Part of a small language model's weights.
Size: 8 heads of 32, MLP 512 SwiGLU, vocabulary 3575.
Architecture: RMSNorm before each block, rotary positions, no biases in attention or MLP, untied embeddings.
MLP neurons of a small language model. Each row is named by its layer, matrix (gate and up: input weights) and neuron, and shows model dimensions 0-127. Each number is 500 + 50 x the weight over its row's rms, rounded and kept within 0 to 999. Numbers have three digits each. A neuron's up and down rows have the sign that makes its largest values positive.
A block is one neuron, or neurons of one layer that tend to fire together. Before each block is what it responds to, as a language model described it from the Wikipedia text at the highest values.

Description: Partitive "of", heading closers
L6.gate154:471421495522386575544489544453430544544548470535546418433522566509558461538582545544397462437532533541472529464549420486501527475490535500507423534441518365443502525550560579490488463448551504454480514507513557439461522464496556585500534434482553429489587482475540563582511509466465477573571489495508575443577494534504501524553523485505520476536473593447469537513554450478405437507475
L6.up154:409513483512470478566491513448490500545486491479531430394452520500582496480617546526500480505542540436557542410569468444414465481505477492526561453504503429515474638486577474414518471428538478491413561496457487433467445514531515490581494405564499577441464450461546437505528446486484533519437477548523586515558584519502384447544439523565543556501470571472441528543468568474495438432398
L6.gate183:469540474444459420549502616519505516462528473547486472549467540548493515544624465544501549477543439598441485398499511545523589484538515595520490502498475548463401451435511521549492580461516482508451481453486440547500397516473452407515543546571546532513470476532542482405540495410556595457550469504462486481520575400525518480524466471496517537473411545555455534523495413459506441429549
L6.up183:463465499520482559454440641539496577493542454424441525457552498546409544558520654418514561455452464450575529458491504528474564442508505483568528474589486501573437614498485485488572530535437566515501516577489467527525560456497441387450522432466623476603506458558555491487504592484444486505543472574447534450559525540529468602468552440501487500527401475433511597512486445468512507614428

Description: Word-completing final pieces
L6.gate262:476446563529553583553528500492555539437493529548481590430476519520404528499568466474457535479551572505481516408429490513530486475435452499535519454516465523482608567484583526455589588422459531543548511500615533472430492481519545516554529441462463462501463443462469527463525453456397555540634453402528557513430558420506507585548544479515560485448560523507483524498484476518482550573516
L6.up262:460391498431461575472438499447438412513533468531527457507466515444510427568494541524458459465441553688583486539502428434554531443464534513538521538512473580469564546609468563537579489456485502540526559543394510464452463505509474431471438482499493462525512527416506474511469451534450512583455520499493435490505516619440510574426529439521487410365424500461477515511472528440497448592442
L6.gate446:501405560492402566521454564573411479468530452460509453543555555505478527509492531552548401425446479581365480587523466503441510524431499481455538499497509526547551574464517595551479522565522460436480512451503456419456531418558547417500445480516523477583459474492466465478444417500456546490525477405530530402453568480611562518495491506583556485451426565495540513458433521521474465538593
L6.up446:459441518529344574474469510520475469514537586422429491502473512491460520473500444488507538519432545481519521564404449557476434477479482458488479429535504509568600518454391519500520588474416470475521498544466497454485443452495519578496539374460444498431468542503672501451489509564459507491526444507540495431463524480429462522499469475467405493541494476478517557495525470505514506526572

Description: Pre-noun quantifiers and modifiers
L4.gate23:480476528538469460490487497545557552540476486506557406492508451517453484523500570495497455541522458478474495532544492485512472585423532492536580514558425466436422589552494491519474575492530561537491480575466515483404519382548528385516473551590543409484388530530512506469605584472485479595499589417537537467527491512459484476567574559469529494551486501514577449553493507452473441564555
L4.up23:468494501454539469601539489543526489576543508528596494518502412577445520487498527487565464487549492472529511508462417507518448581433524489592537458459509497533535503486544508472381482487504555512542455656454552589512513408544437455556434560463494492529396457525520518510516537473483549469465520392479466435559505441458516538612568541518552436560472496528562418572436508459425452581431
L4.gate47:467548466501470475475562532501477514478506506493607486475543613522415463507466444513500452497440466473565523553492419518579578561524496490493469561471484373554478579490420544535531544563465540484494523432516489549538449567558526434486533570443542539570500542457434450484617380453468477455485498450456465440465547487521506432465570485423569509543517459461504539495490445490370497479491
L4.up47:476625396479546510564512449486431480507498457428497528576525517498511482447517488438424492585538506531532488495558465525492539553466475482443455509455449590535431490544563561514506523538404550559428505558509523523543537587534473487510611480588362487468466623496580527572473466470470464452464538548603550457524555529486524552465573489477475512482524424470451498542559601508533521470447
L4.gate83:451458417465454522403483378377466500564483480447583540494444481525478462548507465519517475482412476472500505514545468474539493536537421372505472533558504572441556550505486489474538445476443520439518592462497545491510498544560474424483505438509538520443477541455546556550615582518487506527491477471495459611542556510539534535449482516467450503498485575517560471444531466553428464482470
L4.up83:418507431430487402432496466533452575470558538468505464572490418568487473511472499521520500472424400464523509583564487497494469469516433489498552578472504500524487474504473457390452570466556518494545598506428547437490456415505500514599393476441633527432530467472554497434473576503574451589535426534635406561447470456516536551512561522484427512491502560469478485430486502511469509589485
L4.gate104:505507459515504432518515502505562479415464556476572497503461592457464504533448531543464456478541565443468489423453442453542444453480478537487457632413474469477521532516561517493486489510421566534541437496487533497618498582511453398488415442543490525421582518464477527552530517443523474420540508471474533472558564587499514512484597433553444425550551474578470444479536600527619459473460
L4.up104:481519467490503517456444410440535516493462471439559532513495602553509498472578446476616456546570520582575454492517550493527428465491498503458572501489521433496553537468489405454570531473505499532611503575501547517513530509564495453493550472498434474504448466447430550562449474514465487558502427540534511454630490492535496461463429443436441473387505460458468515471522607452504520461485
L4.gate173:435556418540460396542492509488465505514466494489552476497487496558402531485441452459506465476393470430574547459413415456481470615521506472513488504491522450525513546495483547423526531448435540608501503503475570535469454490466459471469480498564406546512488573459542525458535629479454503541497586488485456447581574446530556481529488510463528508526468465496562500467535535450441535485414
L4.up173:478528418468496407509561502509506464453535437424563498469510546552510570606433551488508477521440447415530601494463488379460476525416505578552476589431538508506456493539499473501477500510448492547456478595454554574460446493461444435560458503519445510433472513472561515481579511473500493556548584605556369485506506486480518463503507498392533429551418484484491482473482579416414499543481
L4.gate271:446429360525461523486503494456458558554510438439513511444490573482476441514470473503505488475483559477534468503519444492504530524464553523383451480471513468384497566547530500537441523542509627525391565529568526474571519479485472526525489474523405508492514568438542512593418473586539436448537510508494513522577454523461562402485543451499460523506420546526456571541515544513483418532415
L4.up271:543543492571519448439481438443537582546420506502538495508570404471349558386537475441455477532586491547499553400531466502468513507547570492494402510532437527444521522566532518531497553479414548455485503528596442509545559558448419515483519570505504477463482468461469477437411492538481489431536542546479575524524508568546526463497526472411482538549382497500483515468565464445462487508485
L4.gate445:474482525466598443517535535477508469519509433471562484527650464550451412496476485504559544530543464487405520438526486423455600528499500505493475576455489478484501479415459470503472496537452405503516504540501540617478406393481427505408553609494470505533461452414587576548525514502527576425564584475587489547511458459451566496498479534436575401530442522529464536531540525468466448607505
L4.up445:476466484517535489462493466391509489574457502463588492523510491594419445538538507547565432482445517515522519494505496544523510547549504453556508461448513463452533505469384455501489504501458539534531483508529503600458349467505408476472490494475424494508475483450500530446549503360465608493436639481531448567555587486511550486454452440500489425501431534487498487502598490438469444590522
L4.gate511:564519485442513492469466527472443447451490469482624544443497542511506494559526580494531403464488495451593528505512524533481512456467598441515447531425545504647458473470442502579518504502441490557580506440488556493521553425492498457495571425479513660477538452414520412503596446414404475480462424523483555448493444510501537578454520505462478573519520449487515475593484491420521426516629
L4.up511:522521517448545569502547438450448374492502482465519497508458513546512549531553588538508363521394502475527554446500491442545544471516515508501483468358510564534431419541493534524555580505411451522559483480412500490454525477532496446443436348531463614469538469515505410504497502432457475567468476497515456496558404562429535445408490526482486532542415437427532524522514475477506551492606

Description: Wiki heading closing marks
L7.gate234:472504493523565468602470475533503526488536482566343512481469532525455575469433530511468484507546477492511468452443475454492515497493463485532537574512466437449535559505411534488512410497526523475440560447469513574473486557527467476461606421519442588435567466542468505555534471511453439517565512478534533516539484465480442594564497386489540571518430587443414556557465498434527471475410
L7.up234:549516455620556496592467513570586444426434498548551494435528469440497470606459439533519494498460563458488550481590486560410486516461587458449463570472511430505525495482501534552499383453494558452531494500573440456537476378590546489466490443458489446528547514424517561496486603538492573493538549501411511584471553490471608488490531575598531547517594463461466494533531544415476510567493
L7.gate253:472476458500537542471497447490633554502482479475557410498498536474550419507487523511583439494504501510520565522444530353429458386537523475459524497453320445491471525496442501492536544465465455488483472396477503513490513445559548476530496464519501487413484511492504477544503506465503597449514570493509508537437482572501551529516470438501533509499577532448570511523562426497517439447491
L7.up253:506481439522506535544513468571478470514503499538552480421552570528410497593475526544499456444573436459481461571447496445543505502569439504462537554349441506463535547496518487462434563483531376432525528565517475502569495515534540513463448479465460552529493512522446571496553491438511449517450488524456523564574503529560471599521519509370505454474568580548558460453498502530428455555518
L7.gate395:572473523534463547614568494481437442454458456504543457544543424471431500555524500506527540458551595421451495422486534538445521512550566533462596513519526498324392538493544508557552470492497446456510518442554560562463410465494492546551540544505559487516558450534533444553491504536608439460458520591566448477483535442471422462503472568499541537532533568560516557509554525510574526556483
L7.up395:513490487550493451631436503559591500584439489600544446480513519526488569506474519522596420492452551556534575438543508487516556523559508457501468498527420533533453593496502395425518526461612511491514529523510486562556443504541499498395496488514535510411488515519417539504454416562441502492462531435516504587574470447475534560426466441537458442378541503499395504504541539479504552536472
L7.gate504:521544473542472475588530553597540541440616426557392563505502521576422460541505483548419549467484489532475538554455489556493424546520481443453486480455531469489494487374624463529503540480519519442539505609581530547479473473528519517340495502468448461425517505489449463543577578424521481456521495564468508519531558500456476486542515493559556455468536610460592475498513513530379479630530
L7.up504:479468423490469463541469474586558448522586495510557545475559496492515619586522512505543435536479515461516425566453471513483519495464574536556545484537511464509447467473623382446516504519499471487457480486583541426479519525544497577570445465515430503494508475591450495594434529428466453531392520487525479579478472444472570550514571478467485507602424487446450453461458498458553499469507

Description: Section heading closers
L4.gate67:522498409499496536411575449557442462491542428489483437481501511502561497474510498520482499511502440537524492432527592525505648498491498396573488562528457507538384460445540469571472487477456534616504476447587519502517517493437423552431437533544454426481524586561533480540506496540558466469498431526535454482507522564574577464599420512516603554510521530508576500511614491590457468494562
L4.up67:539615438512399523400534442561409489514502443406400443511544529542573494513476485528484476467466392446517569542560557484538492482516409487465495510417496532532449378456495483510625495567481545546481545509553490529538466576434507539499461474540506397489585475615447453554462522523493524499506444462445448484582587503518488556504426531466617507454453466534560604511522543530505411579554
L4.gate276:509482403523561510546545539546463558467565394447429467446417590491436488530513545609419499591456475525391516512499520453499537534550470529484497452499441517464433466432512528537486527468444439486469480486473503532505468513377478484562457473481426457528571505560553497542433523487550427459481545436567527491520496448520426566518584439476582493429493461538520492517592423606457409412535
L4.up276:534502436566524458493533520516517493462527379453424533440474513482403488509471494600455531593491549523372519453516535496558534516622505569525471528512391469532484526458490529557559459560474457448505559434522472508528514543447417523486439503449407516497599499503605513556404495521516514399509533513523556527521479434466466543505513449479491435457521462583562475562549472527457465457483
L4.gate317:425426558549556498513485488511440573480472429542496499460530471528537456506550427462522528577539415485504538508496463483490565609481431487531445521576590580578498587502476435437489455516484471540581496529476453485521463547575416509462545557446532538500515450421512559556457507429556488497502555654401522473504460448468467503542521521485518534430495527546551548392549502493499523430505
L4.up317:426479564420442495494478477554494494458451424512451482415448505481546535547489416551578602513533426482481599553458514445553526473634543475482473511458532503616530558529528518497539528515534483409651460487419477504500478543488352469567394545582523556572508500461385549508482471401458487569524555626504575459503496482506455511509516519451502570485509468499539468482569453475494400491530
L4.gate333:492551478447521461530435481499536513438483474545580544463495426519517416536496512555429519422502577502486488520469553426541538490473506515524480462559556522482499578587456510559520451431583450583436556573468484477521557465452567513575498524430470549501491515494457548566458545438586561525514557510486525537483601469483496478477463449498435406468571482592481594456495484579453552410493
L4.up333:485541503526444517548464502536487496434514452426514512463446453557497395511448644570436496465489567563499435531481475519536500584490496539516484432546459500530502488426519554474445386430511496510421481475523527526521570520515507616526417518430424496505483519432547565467477525485581501513514526490432498552413567408497516519526397513473470468514495558549467573466516428555480446467375
L4.gate365:529462447445576492490589426554652367355487458543515490547455584463522436510476526504461456435485465431500532435575527552470480445403483501498566509477525587513556501528547463511479525501499488501472440490522526436478537508499490447450484526471454621410550507560501538494503498457522465431495433488483430522483572492468508518581525519438533453444632507396430508455469567577498512547514
L4.up365:515492456475511523464477571533477421564552465479454638549502553517488525541434547506559550453458496547496542414453519581541509525411559480509522513474411493359459497440482578504498484504458436490593504502513491576585551501562546517323544525490533520484548498500565515463455470444461500496509455510514399496470471485474509475525560538546468547497531443524481495523571610554514542480467
L4.gate432:570553534453432554480408469522488487414489461408516513453468416540494511456517467551537521511436543571499485569450424509449483456506510433506456454461529494473506437499467516536482442536543547541512594530512444475420428446570488520441471561491549424579503467456524442477367471473523590491512505585458488501440456531522479546579431596497548521394516465467553588569577513476545429504459
L4.up432:425542446520408563463463527427461488435522426536437517498592500487465592435499486530453475517496533473483537562516490427508560496452561564449477388453417457428456467455513466452582482557477549500522521456603536571506388479465460573431466568523524446514528520531568513565434478420520421491460462497390551453461492566574564484525403525513489536495404518447526579494487506492423517441462
L4.gate470:571504523452590571504525417474493419508542515475514489586476504519439507452442481474476513508473542519419570443571480421531439438523527458497462525463472487523439443524527602508504565436488466545559580473497454550570473482503516468465469470488463547539483481554574542546441432526479492581515419474371543563437467528484584472611584465422487525573558466507581601493490462544467558499470
L4.up470:561448487527478541518519440384553466542504577478518488516495483537466521469523459396560556527504494518518488567536405498485513491466518510518550503557592492444437437564448515452527541430408497520520445430484494562527563535460493533610568493577399572487404584531530488446556466512542536439412521442457581435514470531585551546531559368470438519469509453548456551516526560517436471549516
L4.gate506:458514462455521571535487497558581530458511482502496471431457554490562493491431459397514507462491503574548552500611479546507576544509527445531542478568477515447442589307510568504547469497513420526443569504547545572547497478454556396520452508499471479517507367535473529501546413520512456441408423524358541456471471525481475541497573470523459527476530458574507507606524570555506480520480
L4.up506:489496443478579463477554423485498451466506499357558571501471528461560583491495548435488479463549439459442479512497549582550516529438530533515432403579454545476561473437447510518486382410521486520413393457403604486538504515523516535499479482552410552498513530522449534553510485468512553477450489526440505464486494422492445506464581548474448444477573469435552503515461461624405526384468

Description: Word-completing final subwords
L4.gate7:567422534515468460542558558521440622511475455457530440518485403501453465565434526419489483561559535494463571492534536396560375472455527460463493507466481493508522558485497432473490560505491486476407433432485475477466502493480523473546598483531470472445501552546538480448475490591534513576433577468410444540401486555439533518426536458454498514552528460476540590505454467481440529501505
L4.up7:598519478443484527497560539537483489487620449467517550523466528488623454513484510516482473391532417469505478499458600575570449486420582506588625428522405514495490457538420614579483463460545490536466532530555497477452390464489637542531499465414523484563445466461514531497526439464503594490363471544512546520595552483417541471543516565524511412464475469527494482523495404467562519490437
L4.gate95:537449621466488402467498560455425517459512533505458556512527536559502470485472453467456439511583562428406612548485569534448520456467560526547584542465503483536527469532505447556472574530512485462414563480472436474461429527536552555475506418475436488434455462464533598555463462451560589554444508459449609480422508468501419466608441550393471543527386484526464536533450396505447542550374
L4.up95:484534410525480522435560576551556488440553516528415564491457489477428523453443530485370482519631526509556468460598432554547440513449522498504394506502403447501482504502510551574447577504556519557429545492513504461441534518537536458463543525466558491500608443481528458562516489503491457519448422518580453475396461561519541445508525491441544472492526518512451540515396510514512347531437
L4.gate174:487449434543471416563421427572425494490585461474476446579495385500524518436436485581458509437422471462500493463530445436529577510526490521463503447414429508432503592459426585494484428534572506559499503469626555505547532516449463504512426510506433523531471457610410559539506551452427484501461470500545520525500488494462477462461464472532463502466503493486530605472457432505424495455433
L4.up174:503486520491481379526413512585444444447545468508492465495465389470385511461531477454478495522459584565414514473563461483595525462441517410546503521418455505494454538410463428446485455510538500509474519421555424507484487519433475488482473563532565478615464540479427562468531503492443483471534483493505465408465474517471498552538469504538540521462544539462522533602460463513379503449569
L4.gate198:509448546516338440492580594491511503405538591545485524609593452607455511586446528542473514458464544518463466510508519556400496492497483531520428536492588446458517564509434544476476425504552444539507489418568515482429533575508531501565435536408517536485491380423480507424479519492500552471481587594468466483489466525408514501544492576597463494499550545509510510428455547453464549514453
L4.up198:493425467477415490545564551513545520486572485627488460520508493500502455570500525493434507449539548499552447453523508562432407573397565533559444420463548395497469553504460523476481444446570550512519572491603473574545539533530453523552449466439419458529493489379541434499534512494584499563484493484466546393535508466440458491557457568521375529580618531505515467502464446477512464604590
L4.gate323:513492501555339558389425538420475548574517496512503449512547517540530409502485501561468469501486489489459478524460420442522449429405497469524460531502585416440432507495484492465550544473504508528463482487545460497516523416498531465465460482537551393524575505498438529523505565491534562556521462473487520491423556627577569494433480528551567537531501526505532583497508490589530496556593
L4.up323:567488442439413565453494506599526508515542486565473489468521516482604468498453474452505478596530435409470523502518491534527516449514531521519437477465531372488579471397488517592481423473500417498514457511536480521461554509539514501451484321505509473460583504518528516534558574577442463465499440578466518457431527435515533482499490543473479414490564488574410488455452394492518489578460
L4.gate384:400516446427476546453439544513505513515546462483574488472630484520463482478488483473538556589521540551401560507489488415486557432586529389465488542501370504463486587464527548476484536510533533557463468420498566529521504476521542480454504450561495532585516437537476483493539627498472513492551475488531569510383560541533445427479569444528478450467494445466547558597469542531505447462472
L4.up384:484485526480503538508509544536507590497561573485468438432571489594523524574506546467576521502461531511449559545437465481488517468486558462545462560432421490462484534567460558517491594554501532612463540510426445480454447467451508486452442469588418472540399378551471498598458494511493490419512613477479549545515497410559428480463525476559501487387466477455490531500510516523495528522540
L4.gate476:541441491503509593475517492494510565509516547533512594571550486645498463573554513583549519510557379413534501469549562592542559463450512453542461462512435504549510548461460501529526507456528438516371424430493475420568579504471577500515444488543498492454480494573504563510571470532506428586409483482435503440513503552391536466546459444494459524483469446491576554506413543522523561490534
L4.up476:540516462503477534482506566521512465548471401492463533462581467542543529541559470399524537544526528460480600449481492561517546469519491492612545607391509449502483431494592499444530539424499499506576382572615513459514542507507516500526588516544460492576531503492447520603592511494492470570536536488517507367457533450501607412490558410538458536504551485474537467516557445417472514484512
L4.gate485:500454482426503415532459585595443525482556485662497518575500510505544487472483490405521418539501490469524469472484581525562437440495461550540416467435512464505528557512465450558403535510609496472586454574587506481356510577493543482476516416458607537451527561424530522435538477621546501499583468446508508430409495513513506542544413544536488520519473521471482483553519473437470451524602
L4.up485:498455544459503483466479532500614534562525417514390533509495525539424538382553490450457468464526450506475514406451547432436482530476459477508451551501542508496508401506586512554507514435538471489458498508488493435429525470498471478379576406424595471467532580500463508439544575541441560480497436419479537461428471475470475565468369633494558500554493518520512487483472468591500401558601

Description: Word-final subword pieces
L7.gate61:528431512376401463465495520443489543514503457498490540527578585496489464550534518571448515444489545429476427607451594431471499522477559508469512598460575460568487456451446500586481493566541502550436491474591419526423470500523500429540429468574471459576445404481515438524460452646516552504463510527484488427510442534570484492533497565496582471433590501481485476545488487531378471565591
L7.up61:530455493590543448549510542557565523460501498519585510464448456531473454537448503580526467506444470530392500513503423479554509453462575422503363476461563435517474531557491486549476509411515474507498536494600546544421555476394543468448505426455477450550445490541510375524465550546456511478448520507589496593543544482515491449565428495473537492573547519552481562508496459585495501570493
L7.gate213:518439483476570466489540471425474458480491516579445567536472555483520549435530463595491444533584551544491503494477449455516613399503431467574454493460535578542511611428443433534505470455508338484503588469510502517445509502450498485501548491417512544502474505463470554490473474587561523490485464465492592540531474438535489523464500404548434485475473513457581435501553474441416467523532
L7.up213:452517361539600590456522495506451497550545393446497574432454560578488436553499547588481447485536577506431475557574515468402533485468570425518588481511539534496434588447462465530462443418663477554467570483477489454417465428518533510426477559473518440590412474470499593482510509504488452521420560476476521470511502474538453520559440467477432429513468538513576594561517458484427497511504
L7.gate215:385471520548510577423579495581476422463587476465526468566400612470481558516426577452492526413555480503554630549460574562453514535516405436485473503560490418591538545475461499580474499494506459396430418500514626471517504461495613489520418580573461525487533509500470614441619534581460467550526447540500542373459582512546512400497444484479530475493525539462537450528484548475453589514530
L7.up215:404435516557479499635467604486546501511512559533528519480466499534508370471470552517576538516479461562461524461580482498489550485507421442516478531484508461614561541465500573539460504561567537527464392465466535407527498538429542522398505464567545437540520544407510449482484573560560506446534434457445513482390466435531547553538483459565564465479441422460623505530472512456479447559464
L7.gate280:576466516452535463480469568611479596519685481542509562474516486532480475501465601547575476489524472539462450564534614459460485475527552396553564598429499507468540548496418483560458480491448481543460524433459463549468456530521502546543417455529451500492513601451462617476490475538484518576541463422481534409385481475567530479506551425499526454484513535566560457603426441526366472519497
L7.up280:539478504509439507501425482510549550526485543472480584498483594502504445529476571476532472530600557429415437464443558513520583471518585392483478571406504444549583581446490455489529440457469534483544528423504530431477505588494582466558505537507531443468507525486469544519510529429489408528539527563432526442401568504586549571482474448542529486468547608456544533465490576559497495509582